Weights of a small GPT-style language model, trained from scratch on English Wikipedia: MLP 1024 tanh GELU, no biases in attention or MLP.
MLP neurons of a small language model. Each row is named by its layer, matrix (up: input weights) and neuron, and shows model dimensions 0-255. Each number is 128 + 32 x the weight over its row's rms, rounded and kept within 0 to 255. Numbers have three digits each.
After each neuron's rows, "fires after" lists the tokens most often just before its 100 highest values on Wikipedia text that the model never trained on.

L8.up916:158147119121129063108121164163118174132100153109140118126093107141117072095173097083158116176092105086136106112180207124140156115127086060075103142096154086138134100137134137170047161178128136112115121101134150108133138162180145115136122086183183088070113131084094079137129134155142167162144177096128110144170157123174130149079106100079107136119160162148158106109178129168105142176163138143157091126094092121092134195135156142056133175148170102152126140137098157142174123161148117103154056166093125121141131118120130119120143165138133113119096090069199112126164122165128123151105147170130137093132171134140175109143172128166166152144161120160121123106205135148174137167081198129098147131192116090115136172102185161187188139157084099092109114136089135195217162109169075
fires after: "r", "c", "al", "t", " d", "or"

L2.up733:142128198132163095147132166131159149127123085088076174139153113147130124168094088137171174126115148092148186104075144107166112069129109183122136090137128121149076120150154102147144096110157187123165131126132157149143150125155130148106136122143035145132072065157073160166121134116102112137116080104216179090112109140128135129137128176098141119102127173162162072151162128138112139121115109189168168154128171056140084137147139146165112109146072119029123129084067115112070116102092160148146145079062105115107088130109113161121087166129123068063060130132167154147105169157118110126143123077129119141133109105106128235139115115111107155093154160134105112097141140100136093199092125117172102096115135117159135128110139125149165087105119036172129086122105115184150085159167086
fires after: "d", "an", "ol", "el", "ot", "ing"

L6.up742:166104138151101177131142156194162145126131121084178146105065102131172093149068112132176174123123148142171063081148170101097128103117075176115045165098099157113108110140078076146068122168069074146076136154135105130142146089167135097101038063188117103157143121166128151142142170103126128152143129094161095083119089139145146165123127146067074148124168132131119081123154076115092144101152122085129123148149138115155183093122118142116107118145171142150157112104152075129141110087114142156109091124071104103109133163091128164115111099103179147109086124109167205155151138192113136154099147122154183133141113108102130128104100087103175159107118151075123106141132112139156167128086167142134168075143175071115066112107141139122150119186084191059116155167083208139167166138112134
fires after: "d", "ess", "t", "c", "qu", "um"

L4.up18:135224108107130122145111117176168117109152079094179156110105180037141114156090176120134089123091149124157181126137228116110094183087111143105090150141123131122124088134124092175159141163128170177218107124121121126164176143119106147185156120115146204153111158100161100117143147139149127161070132152114127099085138115171184095181132125127061105114062149112150132137165158112120096075100157113108107153139132136150120165124141133062119151111112139126162153104082169115113116150087099088085119161138085105154098115159142170143104160057095095121192099106101039107120139097132068092101140138111119119089080099084178125146118140130156163163127096116104164097113140123111169114129132090154197109130212123126116122133163149206137085149111126152137138147093176102158172166124078
fires after: "e", " e", " re", "u", " E"

L6.up860:132136113152150105134205052137135096128098116108096121107113112138133151152089076118141140054124160164128081064133081099095062106134042152101148094177133133119106130143099062118098102137133112129098145146105121157162127124100100122082125108065079113117124167112158132102210150054124100099122143184119151070157072173116142176127102066141130114113117074100107194086227088134124168165116140117088117155121109094180138163168092141110086139119095110143156127102153172121125138168150163114101138116093117105140107147094101200123107197084164116109105137130115129111176107112107124173148186131095123093126083092126080117153116082148100154100104152174069135129126178118182119138080152116122149120095205158102172168167098109122092091075104095150091126176096142144149166130106073
fires after: "oc", "art", "p", "l", "t", "h"

L7.up912:114139108087132185163057127125152105151181118103110195140126103145117160078133120114143118111114129119127170085130129089144126127133130183088077125139137099148103133150137046099156116190111072157106132143160163094167131129142148186122155147141122169100134162197122082114127119109124156165183068125197159168067143162141118177127127105140112181117133120092172146147086135112173172150123160138116116174132110161140135135108085079108144200099151119098197191136084114084138041163151066135115105078169119145077100125110148108065153125114147103091190110109120120131116143124156168144188210125107139133124141103119070154130133127144112161116140143154126059143086146047159187062058063148123154093147117082158108149081181153173098117159097150137144156124079134147142131131138101
fires after: " as", " ", "c", " a", "s", "ame"

L2.up330:150179172071121143154136101167148135157141147107156134122151076098176090120114120137097116142132190151161144142099139112098087060143136111120157103087115122084076127114111070116156129151221174146107104067052168171127176122096187131121121101084154120099173176193078070147144157143150150142086108092082143156089093102142137101141095118147136043093091164147071093120114113142086178150108128120080049049157128131142138092062098122104118172119141102123057168117091084139157183163176107199144148113098128083135149142111162149084109182130082169132048147141133105125110113118104141120163105208070118107149146136104131122114148130150081119160106177085116104125074114132142117120113064152129131083135180132091156151114112142091120136117112120127151101156113120166151127132171132
fires after: "ess", "ot", "er", "s", "on", "en"

L8.up444:119128145151079130128060125131106135099112104152099059155124129133073106203086089160151123097110099131141079106120104116075118156113121115094138092133123086078127108101152143133153102090130131172131172196198167167089071111130129127116057119149165109113151083120149098094117087149092135139166149108075170137087102119141155155100114100176081122121143155070098082052140085153102146115153150146154142132118121122202140110075084121110141100177124168118082143149117086136107114133155182126093124147123103113121121122167109123080161163114102102146138177085110156109128107110149141146046252139112156122104154116084105173042113139153156138181136137108122085173108235112097166147165129131121166108122122150197178150145141111111139140060079117146160148137138137201107118122156168
fires after: " ", " f", "1", "f", " t"

L8.up500:143135104156122152116078158140130062196117106159103052155137122101112162150142071111105174164083053122096176173089120131134125106107108097152135160146154155185116147138179081146086094164106137152131146106107134088135170156134135135212166140121143127098113149226180151109098115131098162142114120078107133124089127148170128122148116131097134117102143085147106115130152130126115152136139130126065134127113135170150180094186079163067192145118100077134212135122160116088080080096111100191141125107139042124172144075042155183124139141125140165080101122084138167163131084128116162169153091068139122144152111150124160091144142150138114122100127144170135115083156195123160043210113140135127132108142127153152130159148142099176157102099108146131081087099120104146146185107099092
fires after: " Ch", "c", " C", " c", " re", " ch"

L2.up845:133142129148105115115193166114086139170080147118104070114142148142108150095172126163086106083163117166113110144171137110141182108121084191086082126152122171113072124095114113041121133116195130088108155080056165150132163190104141161114078117099141089105130182122104123137138126115166081100082109079158084137151097085101146136146107066093160122124156137067113122097142128111102130141159151139156141086176123111102102064104135110109143058103114127123116175157129161127109117132096113106092099101107111095149145198169157205123093136162157145194167146206129197152157126135100146166212130101132120137140135128203137131116164086201142115132134127138117128156066129128171120127175168093132078142117205139136105139090076109122115160084103066125152129129073087136160116082161138
fires after: "t", "er", "z", " S", "art"

L4.up980:134068121012152144102157116140142154136089148115171126136129135111122101119120138100145218088070100096129125136162173155116106118116084067139162177130099181144086127123141108110140156121121080142123154139164119109179159133102163119205104151153133188138111107069099114135137104131166122170147103122095113181115134113136149129092104109207085131150101147065147126207123097095155098177112111125110098154149185116148118152168170115116141116120109121127127132147115156075131109096089042145109168103129188101173095107100122100193102158124084159090150122149086138141083127108113112104152093186130155109068146125134152068169150052179203095134138100104119115155171175142108111132146156067148142156103152120118101141124117116134125199149193192160147191098106127083180063133130128
fires after: " M", "at", " K", " re", "k", "e"

L6.up798:168122157103065082131118180142101109080131076086143126117162115144138099146185177162132178128104172178110140072090120046107140104074102135117113103203137110112112152158081124036157163154165092106087141102034149140133069115123148080120120097127145171174165162107153144191166124102131142158152090142166100169150090165137124164082129121151139125144122166136136160108142103065078163146137175063138082123212184143131131127148190114156131159142092076122123163094122147102109078093133080183092135186091107130114174124068190135133149149135122132129096187133142126114178115120108140113151139133150152096165165152168115139145190121146124132164080134145118100099128131145072124169144132163148135125063170162148135072060144136099135118145162114146144141108108126126166074133111191
fires after: " J", "id", " M", "j", "u", " A"

L2.up861:107119128145113230038141131136089123132099123154160140082147134065117102140129140097146114143103155120101177124136059174119193074103194118154207161122069124126096117125085104101118128135153120126041062168205083138107125122152118109119133151136150153167125131141173111130117115131107106173163125132150061130145077155070108093103150152120060156094108088145136129157139093156167115120180139098122139121094073073113139121133181121155146124129157190156124120140115138067151121161110139111103161120119150178160147133160123165153154101069112161148189168186153093109113184124120164140190143175144129123143080123152132089136099151142078127162121103175069149098172120127151136085107126105144145099147130088206150169123165119088171109124207145097120150094167092170139161192122162
fires after: "er", " t", " G", " n", " g"

L4.up45:147132119076158058135130119144178103124146147145145157162139098167134203083126089097169117074139076113097132134139134170113073135148096113141093137146121172131145093164126125110103154126114096129164098159180129174116169063127111127122138151109176135116134092185141131170178184164129153161097142149108167109085104139102140129118127097163147092097106076122065197093125124148167074112122122139140118144212123087129146115127093123124138192107152232127163141149118187170153148130127147139197179209105143137084166126122149112162105125110133122095109151082087196114143152121118105149084167129102131072115110153130130161121096149124146087186116177157106093122097110147123138126103183138144126104138089180046087112138046197112121084177108196110106180094166099073166127136173135
fires after: "i", "2", "8"

L2.up305:130172060101165076171168114136108112119178109183116184152120178203121082128141114105161113118126138187080139073144145070180105144077130093114135104165196169122113143170177104082151154125143118092084098047126089105170201125106121096225097144137106108100084138163129132061115143090090113149139150116099095141165128118124154168117138175082137108081137132092134105135125134121146072149092107179097129122112169110132130148098095140167110156120151135156121162130112155080148118112078153148122194103169135109139126129167220145121134158105083165127119151107158137135128146117148121148126105156063141208107053111132114091146062163102133118106123108095110128091172173110111144121128106104157138094079116093129108094157146216079153165167169080163122142086106147127144128161183097
fires after: "i", "o", " b", " d", "ri", "c"

L4.up426:109146115107133112136074106108179162105182116094129117102145112115150118125138112131133118092189059112130126124136170192118148129104096114133121141106134115107092100107110132071153121168070098144038110165133191132104144116167096024107128178175143159210122117126126130099121127123097129146147149147159154120091123088151114105097115141080120151097081166099144074112129089204153174110216177076094170123082119079140058140147103068085122082077147111143146118159152165131171116118138157121092149153126142151087157097141093154104180143127094040140119162158143115135175146079119142154076093130090107103102167151197117146119098134186177137157103089117084135138127158109140110142088135096164145121122205152129141199089112096133125100122115088170150094159152174112091176144083176
fires after: " t", " n", " f", " F", " h", "n"

L10.up616:187117147114212123118140167147056119116121128162176138131172164066160131137131124139152130098131101103153160157154113123143094131160057109118076109137145082093127090091133167166140169124123218127108179113100076111073146116183122103070096171099133144142139107158138136083103129164136133151095136183098154181195152073101167121159114126173168082150127096201115093094131169122114124088143138074153100084132106071089132135099130072153136108112167169166174138128125107095098115116177141141125155124143137166098186169135151084126090118139111185095143136124162141129097171149103171163138148159107153095153121160148107173181138109157092086109083214084177152127108135144135079188140098158097098103106176163176172101105071166175127064149124145087150099164176138114185133133137136
fires after: "a", "i", "u", "X", "en", " H"

L6.up242:168145140139147139194124161144138101096119128162161125101118062155168092150134109119155126121150125137032131122132147133095177128066157139069132161148133162161160065103194103150133108170156135137156127145175037139135122141151148124135147177099174144117122116094190149099085132077091152173132135135092100200155154099134095121126104194097118121128187126111197100085160125120097108187082177130098105113112102140097183167161136139142115244061146153146103123118119150129081114143097088101097158144183133115067136133089128198110123100077080164137140104100110108072121152124154138145184130156093137160116164084130138117084146144165086084120165158108102103179141122174139175175061152132161076113142130064115099127164168159109146062148108120113163129114174136110138132158114130
fires after: " re", "i", " d", "m", "is"

L8.up712:183154165090107141149099179140107095147145109116154094110112163102106105120158064141134088149142143130112101129148103104104181153131130144069105146136118117091125153105104132121156120141154158135111082159189097154186130096151180098107115137166109129114136154093173073040121097128092175121087158145097144162073111161103114093109158103180114168163155125068137116181148168186158172184162181041064086110149106103165082135181106113178139136136196133079193134156123087136139104081116130170120166118110141131111140119107125161093175146112110114123095107125155168167088129035159159160129121088127138149115136129135103098145172076149122169124119160160096069126038201126119135144156119102103046142088129139129171120153148157109157079142114060143155103116145137074132087130190107
fires after: "le", "ver", " d", " D", "e"

L8.up694:112130148183096155103110151100167077164173103187096136149132143099085179095126125111116124156137159099156118083156149126142101080101144171087154174157168077140128167166141141141173153184102158077082116091099040124118172102148123081122107126100159160106159142102117100027137095107114064123112136153148052161128127095075175145103143138123148126124161197089084099211149093099144166164103086145159160108104112140146091090105089055136131125094106090127135100102159148093112159112149159089122133099106147132092093132097144150100103088143090148103094153153165100157137110110172153127126146137118146137025143139064179101108078204065108140176158091146074114107132125072101152118141139104156118157182160123129120109087133077102152134144098152135170086074141151159128146105112173
fires after: "|---|---", " (", "ew", "i", "or", "o"

L2.up686:105144120086113159143116116136132163129066124138138120122131093156078080108147101152176136154139126116157144101148131098092109171104129141177118132120178118185132100068145143063115168196141102109098108094147119066128130078157125107179145147136146118124067108101104131067100120108134137124128185058105087178183070130112079117150138072151049130099196140112133146133041150162122162148107161163154091168180123124114162107124151140179154135079098109126147115069124113052135123187109139141097160113138096192128068166134134111109166132096112182090147144186158136132147149082145093128102138104141154141135072114156084123113150145112081205119218072173114107094132102183136146110143152106132065092141139152114083132142142145133104129062162083160123127094201068127157138177119140
fires after: " G", " F", " N", " g", " f"

L6.up993:134153132132085152151098099067140113108127135117144119165142102181159107110080122099163138220131124063126099184128155135071115140124079087051139138145095106059096121127150128137119149151081121134080107102199148185136146111122111087174149116136092110110118119138156131131124181107153124160109184145148152117113143155089142141187154138102047141161165151123137070059159102148196133123188117157126107151109131166147120165163157119102128153183126069109125109121209146105109136092141098140113183182131099144150143117139119175056106125178149095120160121169127139113143146129131161123114161096173128131129112142125119091171064189165101145159112130133100084078064120108065217138165135149162135153124177134129100107147042152085142150161107094087166190080092177122155077144110130
fires after: " of", " |\n", " it", "\n", "w", "ation"

L2.up36:144097163055103127100176167146156111138136092139139074096094091114166053125094125118074121119128149105183170139112158125181090154125172066064141082168118093111102151126139195147145137121130176166111135124110154135103139160126081107093159110111151111177137132133125099107131192152132105204124151063129117140114123136128097056075091146189161101167174089143140116155101149108115189102156130177167097122150125137143116116118108116147187116129147091141145154108139130121098132141159169141139063171075071124154169114132067143149178157151183140101104081132122085110123140168092123190122196073059130135110183104094080135130106163093110126142180192120106133123129118087177086176107131149135127128153059131202101099145111206147143195121129111139118171137156146149139104191162144
fires after: " a", "v", " The", "igh", "ort"

L4.up43:145128127081012137132139201151128062100104094103126165112147106154108125163158154104157162119124093123098132077088123109156158133124141116110118129149155140145133090163113107118153141107157198138064143148052160076150116091103159149085115102159046103093143149102143159131149154164087147142073083159128087149120133109201105103126179130132170129180134130145143113131108144092118102109133154062110133105159093141080118097181132118117136096151134093145118147109138140135111154081093203174145182174130147106072102118163157122084170079046080183106162185126149063165133160105129107130138151129174124086108161195096091097159157087134144142093085129115090137064103193084125061108115179119135157126112155158147193129137178115111108157171126112158114142094134120145168190112126103
fires after: "mer", " A", "f", "u"

L10.up411:114131161188110191144125192144161143062137128102159061071159105078131147117135148124125155144160132161105138074104128161102099137067166166038118151128099140156066142113103151144127128154087203180085103156153149146107174115122110134085116168145125109156072189158182152148112196144122099169124100174196137078131158148109179120131114143152126086136164128142122156135166107104130183116168100088111104106136130039139146132173112141114140191124170087147132194108161177113074123129144145110141152151060071152165083094140165122159135106106121128180097138148107102146123092083108119158126151143153074185133081112132136172118126117143147093180095200105128170071096066113137129110114136122135146138146159116114138105110115146126173064127054109061175156134086105137172096133117143
fires after: "ub", "e", "ist", " J", " A", "j"

L4.up649:142131117187130088127121154149183220132111107147152128140131121145085193182151085097132158101121163116092108161090153124154079115120131122106135164143160133110148097120075081119028106128114131107110169113123139067136157137157084152143093092155119132150153130121085088084093142164090193179129150169122162133172143115108204146118129119080129092135139193065118161127135100106133116056164115107120134147152201106218141091132088156150127117112159111157099150142144159064122084098119211162134121133085136137157112158095143076175162155107188196098146191162123135169150121149167101176148146086089105097091160134098174105097123165095167133128119084152129119117120132119146098094134115171141112211129123091145141133102088146140134074085152079200093123103063115143148110127160139
fires after: " ", "en", "if", "b", "o", "op"

L8.up305:130123116088187123127111116080050100157151136148170158132077110110175127181110152142153116111117138109106106116140119126101122158088154139069095085126122087170152167149056121126113197081142132161119114146109090068101147133136186083123176102152151116152103140146152109111150102165119060108150192173152171122117125110127087103062078133116147148102121170128054175153062202168182099115179149158091085099172141095151177145154101132172149151107163172137144110105128127185141157099102092106134084091059150115147094127107146160139105176172185113100171072151093117111060121065141127179165144122112118098097166144129137166176093117143077141144104091144116142093095171157166133119115092121121108097127076141134160156172143161142195187122063134137119125092080107117089087152096157
fires after: "ou", "ct", "ent", "le", "e", "c"

L4.up517:109084158118125100127137123100108096113103121089166134167156053156084156097127051102132098104075165137138129082123133124142093130137125098075127105125107148146134078161133200093164172147117087134149127132100115141123133176124075158096158143158097160149118116182130092178063149058147117110161164128138106191132152113123088098152091140110165114147122110131075109067107106044152087134081155085138106145142116133169188209153098169119104154135058181118125148100123151150181072170160125100129151147113126094159102145076145106071140111170150184187100139133125103130082090179170172153121183145139126086066172136116155084229121126159140123143115105122114151094125149193125067107142075166140180164125112103093083145151083136176122116105156136141146153124125142091103111167076096
fires after: " con", " de", "on", "y", " t"

L7.up837:155098126076168132119152175062138158112159112164132173179110150132133073121128120061193128148104103074155116145118144169218098094107203151172122124067166113154089103083102143157155131085117219140107165122157100102132131096098176133138217117129111135113090143171098137147127140213097072116206105097102081133140156081139137110104101165186125170123149090122154110078126139127136127119123138134109156150137125158141143163172161139148093146091165131116121112106111160142149129129145125112099114126159129045117114146128197121145097136098112157050110180076150134024129153152070118127116147130133155070182159158164170116186123100142079073170128176151081166101155086126133157133096112140159082083110113128150139100098159151139114147107103206139115125120130135119126130107121092
fires after: "es", "v", "uc", " in", "p", "c"

L4.up792:196172040107122113131114138091147078103136108115155147098136120126084083121122112077150051135175073163172092145121176140171095135076176146152125123143099165167132121205141172160144133131217127082087117153118057137154141148110114143130109088162100102153178146125125161111171123188113137153137100099153186200177071103121129131134171148113083144083153153053105132092128124125099057106133132106186055104132077109152147132135121134179118156161166108080081126117149153139105094085171164122110166136127179128173142120153149157160140070115155124094087138086145140152146165128176150152108105171132104131120135106088102131162083223164078157097143152102109145175144099068117140135132115109161078085179101102142130099101160096129121086150172147167106103104122106126134114079149119
fires after: "ud", "i", "ro", "ed", "o"

L6.up436:146106117143142137104108128087127085148144156173180113102113082097133095131131092127130106136188076111177196133107095170133094138139197143148103122131138104121118146190132160096151131107101056053187143126127166109150102124115108172120090141157123153121171145169109169121090083180152115128124088089107204132091116141135129111127115083161116054091126088101166074096086167131171116167108101146136117179127099092152112150165158183175159179156148092056180069102133093122126067173142099153113078142148135165083100140114179102102138131104136086124104133097055120158123096167135135163083170151103152200173127104137108139104143121103105131116159153134112084122105092105180104114174052140149155061127056117171082086166168163104153162126134185083128126142135168156130107118065137
fires after: " A", " a", "ent", "s", "y", "es"

L7.up403:087107142062137156121090158091152079149145146162126123052128128124188140134088104112120171125181130121145153133147133132150079131042091131156102107108158070142178190156107116141152090171106112067156166148163115115121164093113128113100120104109145152055167152191133087156097178126071115132124149071141175116107059160150091120079136101075132121092116107164141105092080187107141137101133135117105112172095146167121111133183102080134200156135126109174121155090138100181090129105156124087134091116111157112160148126110117141131145163155130159083121107105117115113123120094125185142097110173112061096099109174144068079180119103140093093131137219157160161123103152074193101119136176148092145111103194120137143092146158115088125127143087165133156112161037071092108133162134184
fires after: " C", " A", " G", " S", " Ch", " Al"

L2.up607:091100113103151108169160155156088134140139150145100127195078070103168139160128084075153150116098112121195104128105163146130119124085129176125128054141175112114105201141186159150135092138149124089139122140134126179107106173102173141173167130081079116171114112162204121129152162154078159116161131124086176095126054113085067165136134163111127127088111099132155135090166150146140138125152157055147152150163063112167118135102100153113138133167098139125100126123133080130084111099097144108118146129171167117139136162071095119119134102114094144131115102060087107192068171121145168072124149129091149144108063196049126162178120196095095112125073072122120155116076168088159140142165113167159132113063083138195145140140137137146126181154094147166139095144151171159122130173123139
fires after: " a", " A", "A"

L6.up30:125109124081161156070097160046126146129094147111167112161085153094200112172086053141203150128101118131114155160117156114126111085139125128129074183096131104088149067167146137098093160098029216106077159113126176124086138125108140156161170111147097163146070148163127129147159094160155145121144100117128153117185140147178171098147149137133112102179137126130157097098128139127125165097187163115140122127114110191117131173117193095138107096062156189121136103164098080099073120133137189061109082149153102089122144178162089124103141128162091161129126181047147154100147138145139140211168137129121122093145144112133134070148124148151122137112118115140119087158127139165087122139132076104143157129158133093168131113107202123179101159123060118086112139141089167111099145114141171
fires after: "u", "c", "uc", "i", "w", "en"

L4.up826:080156102140154139107216116148114129112157103089145169099124136092101140113146104150148107124102198117188122107115127138157109139090123107149139143138094092142110124117053105145112125077087150091103070184090049105101176132107151092129086117133145114106135161134135099125177120141132078108059159120124114110102120099159158046142158106092144142067097081158080103136134147154153128128131114154139136050112114099094126143120111088141150100092154146107099145099089131069154141090173152144136120097104146100099066116133109122168124144147144182109097145155203155143145116126071110124071048160140110144136113150135142166096122112103119054153103131113091113102112135189183114203047167123100167131197169083177089129073087087121173086097137170128110074087124147131160045149083112
fires after: "e", "n", "i", "ct", "o"

L8.up693:143096124103115109136122121116086119162112220100154083153165165115131180120147112161080158061121094117175122064100170127169203167148122046131186160121100129147122117180182142152118089096086049124149119126201103143127129114120124118166146142121060152114111183131193157098128115155155202161173156130134094218074182124144154100102130120189125115128146158106102176127121112162094100090119078180086088100150120127103105140198112158108135142142119099130180125142093104159111149119154171138181125128091122132138107101122203141092140122170125141121123130096094125150110099107134095133144099121102180143128166112073118066135127156127150138237188072155140169148100161170148126135164155137142134080117119128169140152162162117092154145148091092141100206134148114141153144144106105
fires after: " p", "at", "o", " c", " C", " M"

L10.up900:101126081182153114159187141085153083136142129126159105141127108139137106120142094136130151070045141141167127089141170108151130083113112070128101159168168169127101130120161159119187171141116140119138119123070131168147184110125133169090167124084111060124075140092165145161105137140106094096156057082084090097096084128139149109191132069107121108159180118094121119171122115118107139137130173122084061103131155160181154119190160084171125161137147066183101146178127137083148065166132086109087185112063067095139103140096163130136141145115102143104157158119092092105075096102059132131159150164143103147185138134182151138145166150168118126175098143110107130091126135094179194097170153141099102115123104195131170118141180181068145118079067160125147119146109165103104112140106116
fires after: " an", " a", " A", " p", "e"

L2.up83:121056163129052107118074174142135137107104094181157087149058174176126120148159114130141135167103170094123136133157166153130134112147158100156177114115153171221115115152087109143168112141103124113093127103142147175115084164130191120178161118199114134128125117089147125154148139160113140144143173079150139100153103126129136145123149151138119107187127179126124178054100067095147112116131137153120078154123152147144111109150089176159165109116125184105101132175068172099127088081143112077122131168083123192149126124151118143164073109092098162138122158130182072200201157083153062132159127105126156090182143143121193165138089166134158208182115114194087168128131134122145130072150177122092136050152099076124139153155100119107083125118119118153117111141146123139143146125182135
fires after: "t", "on", " to", "z", "a", "os"

L6.up63:066090139115150120074131162100170092091140142121108131115185139077097120096087056113133135113142165154064112147109164070180168131214141105121096093128131111084081171059147089115184087083174090123126116080137101136123081118154141107157104075116128123127098113086104108109062109135164151090109151178139128093152099122118101155094181121138123168129079150124140137150178108136085142099206126141147125050086168100113150106150161143119183139113091093110049141109110140157141130085144148116103141166070147060163132022077127130161103067116141125107183164114170110169103146129138063076158105127091154142136157094159119082109156122116144117145117136149134148174133184128113152118113143181109120120085134155144157116132143142168110089138098134114192090106121107149174039141124139
fires after: "1", "at", "ver", "le", "l", " and"

L7.up313:133107109096102092124148166124092132185073095161154109119165098156186115124079136130155171078153122102144113083095149145095124127195110055127117077131159115152127130173129119147102151120132145108130139123147067158123119129137138190189089147138109101164116112070130168165135096146143136133107135100185041141125137143122159145121161110114110126147088193181117101090085109142120166146199132137151109070183146139108151148124178145137084176172190122095120153135096153100120141104113098104114108112112154117104138104138181143070117072110089054072127126095123140157183152161137167154139111163166076137121057178166102157168107136137075127150112057122155126110091120161080143162041078117149131141000157103145139165127135106112136181119145142113136120142100099066110112113084149
fires after: "j", " J", " th", " St", " ch", "ain"

L2.up890:123143067118059104141151129140116138151132124136163114119100125137132172185119185139146096136087170129123060109133136081117111106107110038073109196136096094175113127068107098123148151143166104073081161077107077089088128111117088154191091207120099122152123102164145140168144121084157146117187197151099126145091106112116161059102132149171136121122112120148162119094119157087128160144117122164100172154081136144164131198059136094108171091082163155124123101142131121066146155066142109164093137090093087128124069119153151156178092138081156111140137122114140134106181149084173153116113033120110144069108156106133167155103130122134128178147090146207127137131140097224184119112153127169099138177134146082111133137108120127118089113088137097125100111102119080170156114140165135
fires after: " |", ")", "od", "on", "t", " St"

L6.up715:106159077129155113126132065159171119121135124128103128165116101113108119131124099159171158127193060142094146118135161159131098149192121170085096030136172152090137166185138116161135135119168131091151150130141120196118096125109143088085167073113159132105092109152135110130072122147139120106170114163128148160070147114102103116182209058139114086075174125075157160126099109132145128112180136084157131136162124118151159101161089134165150136122191144134127120094175116203115097143170138066093135128127087075096085022122113104080123149130118156075107107179117135101092136165146079055075194171174109086101191094073135128084103131109166120109142115110159100154113153080130148095095115146087132063161138155116157114113098170120168088138098167140127132132155112133154135168138122
fires after: "i", "ir", "m", "ay", " is", "2"

L10.up394:131145122139159173095187177184139127113094175066171139147138133119117136128141147120125126163135137078095118102134054166148215129077146210092151102099141137104108143175143123165130079172150064163139128120131151114102142131188146108131193105092171120116177099146201193097107142175179168153094111118139164097113132170114107092084144101124107133097097115143102125144181098111107099113109146118106140107097093130164113116144139102072086131129127168138112090078108097166130050152142171102126154143122043108169106134134131173112092174163135162150127057086130132209133138172192107100126100110127201095129064151129139122078117159122075130148086065077153142162135121109080087151136126123088120154135127110070069130134165102110101094094137123160205163079139119105144140108102133
fires after: "1", "2", "C", "0", "8", "N"

L7.up252:114117142155106137167089106151125109116110152130122114142130052162110137129088134103149169161067157138140149186191056175151145068115106128158205135147149149139127073143145097092126117117161151141121153098104118103053128134118080167086121143123153119140187122095150198144187069038052080111134152165118122152132107166102079116133074156128092121140119121083132103091181107101100113112147108116133183082122152096181212179140143165096163194126124124134047192143143137112139121145110121112121121167106126142126150091108108105100131155114126139182113101106129114148132146121074163106062077149152150103119114146156078115182143148157124169073179137183105131112130142208201176109101089152091133115094159114075116126097148091110119128141163148145120144129086131104167062073114156
fires after: "ro", " t", " Al", "y", " I", "h"

L8.up312:156155095132145130117118122141183129147124116171145116135146060255145174124147087140132117104131144121080156149134155198104114099089128143152081128151091142076090132124137125154106181154100173157102102089229166074076156115104169131172139097080123123153123105233107088155094198128141142141144135143158128168123132175100077097152160150104116102084170092126149105150142092125111126159174116142144165154121083123103177116156137129121123188093157148099138099141135120132147119122144153101071124122084149126165147089097114182135117125128130070137156152171104078128180141118115139178156118099160076125191113167136062144105132097136091127185154133135080147124107046100111147107124126114138084132089140149123111131123083122129176115148123127029154093126213189131103190170128143
fires after: " of", "t", "ou", "l", "ing", " it"

L2.up894:108123141175111133135127137146105152148118106160129120106082009116137131101110109124076155182180160137143132168097161123130088178127085092092138098123120196110153123136131200116096122090132118094140142126137169119101140136067149133143111075109096078142193184159144084146121134121132118190112109082136125059151129124079162175106124139152149117172143102153090139133157095171146178130137154117118125089117106092111154138139140135102119130208086112095135105169138055111100096107140133081163120139082130147182110152146167083058140128097106087149085071122119095189075096096141112197162131103085102127137128156134117168109124133142063106140115186135099130090105153078146137157141124184115067116158125125176231123163109174120127148175125109117121161019093119162111148093106187
fires after: " the", " a", " The", "The", " A"

L7.up905:110095114144154138130123142122147070110137116180149120178151085130183155127083163146131124099096179114143115089124162142200134116085124116109124163180135128122153136103145150109144149167138171144136155079139055149163131087128109123130117168060101061147134136112130153194158161061120109105185158122105120147159109144113118114187168167166132084134152068181080147098105138085132116147155131113152135111159118078183146061242146120096147153135137122150151154126099190115122101101090127129104125145173103101146118125116125127128167187103109108095170134116094050125125031035137104105077114202123155114076121144127109146075117098117189187134105186092141137129099121118177147122128130103111100150128152150101123051149121173151167139153101101206175084101140135155155078111138106
fires after: " A", "r", "A", "e", "l"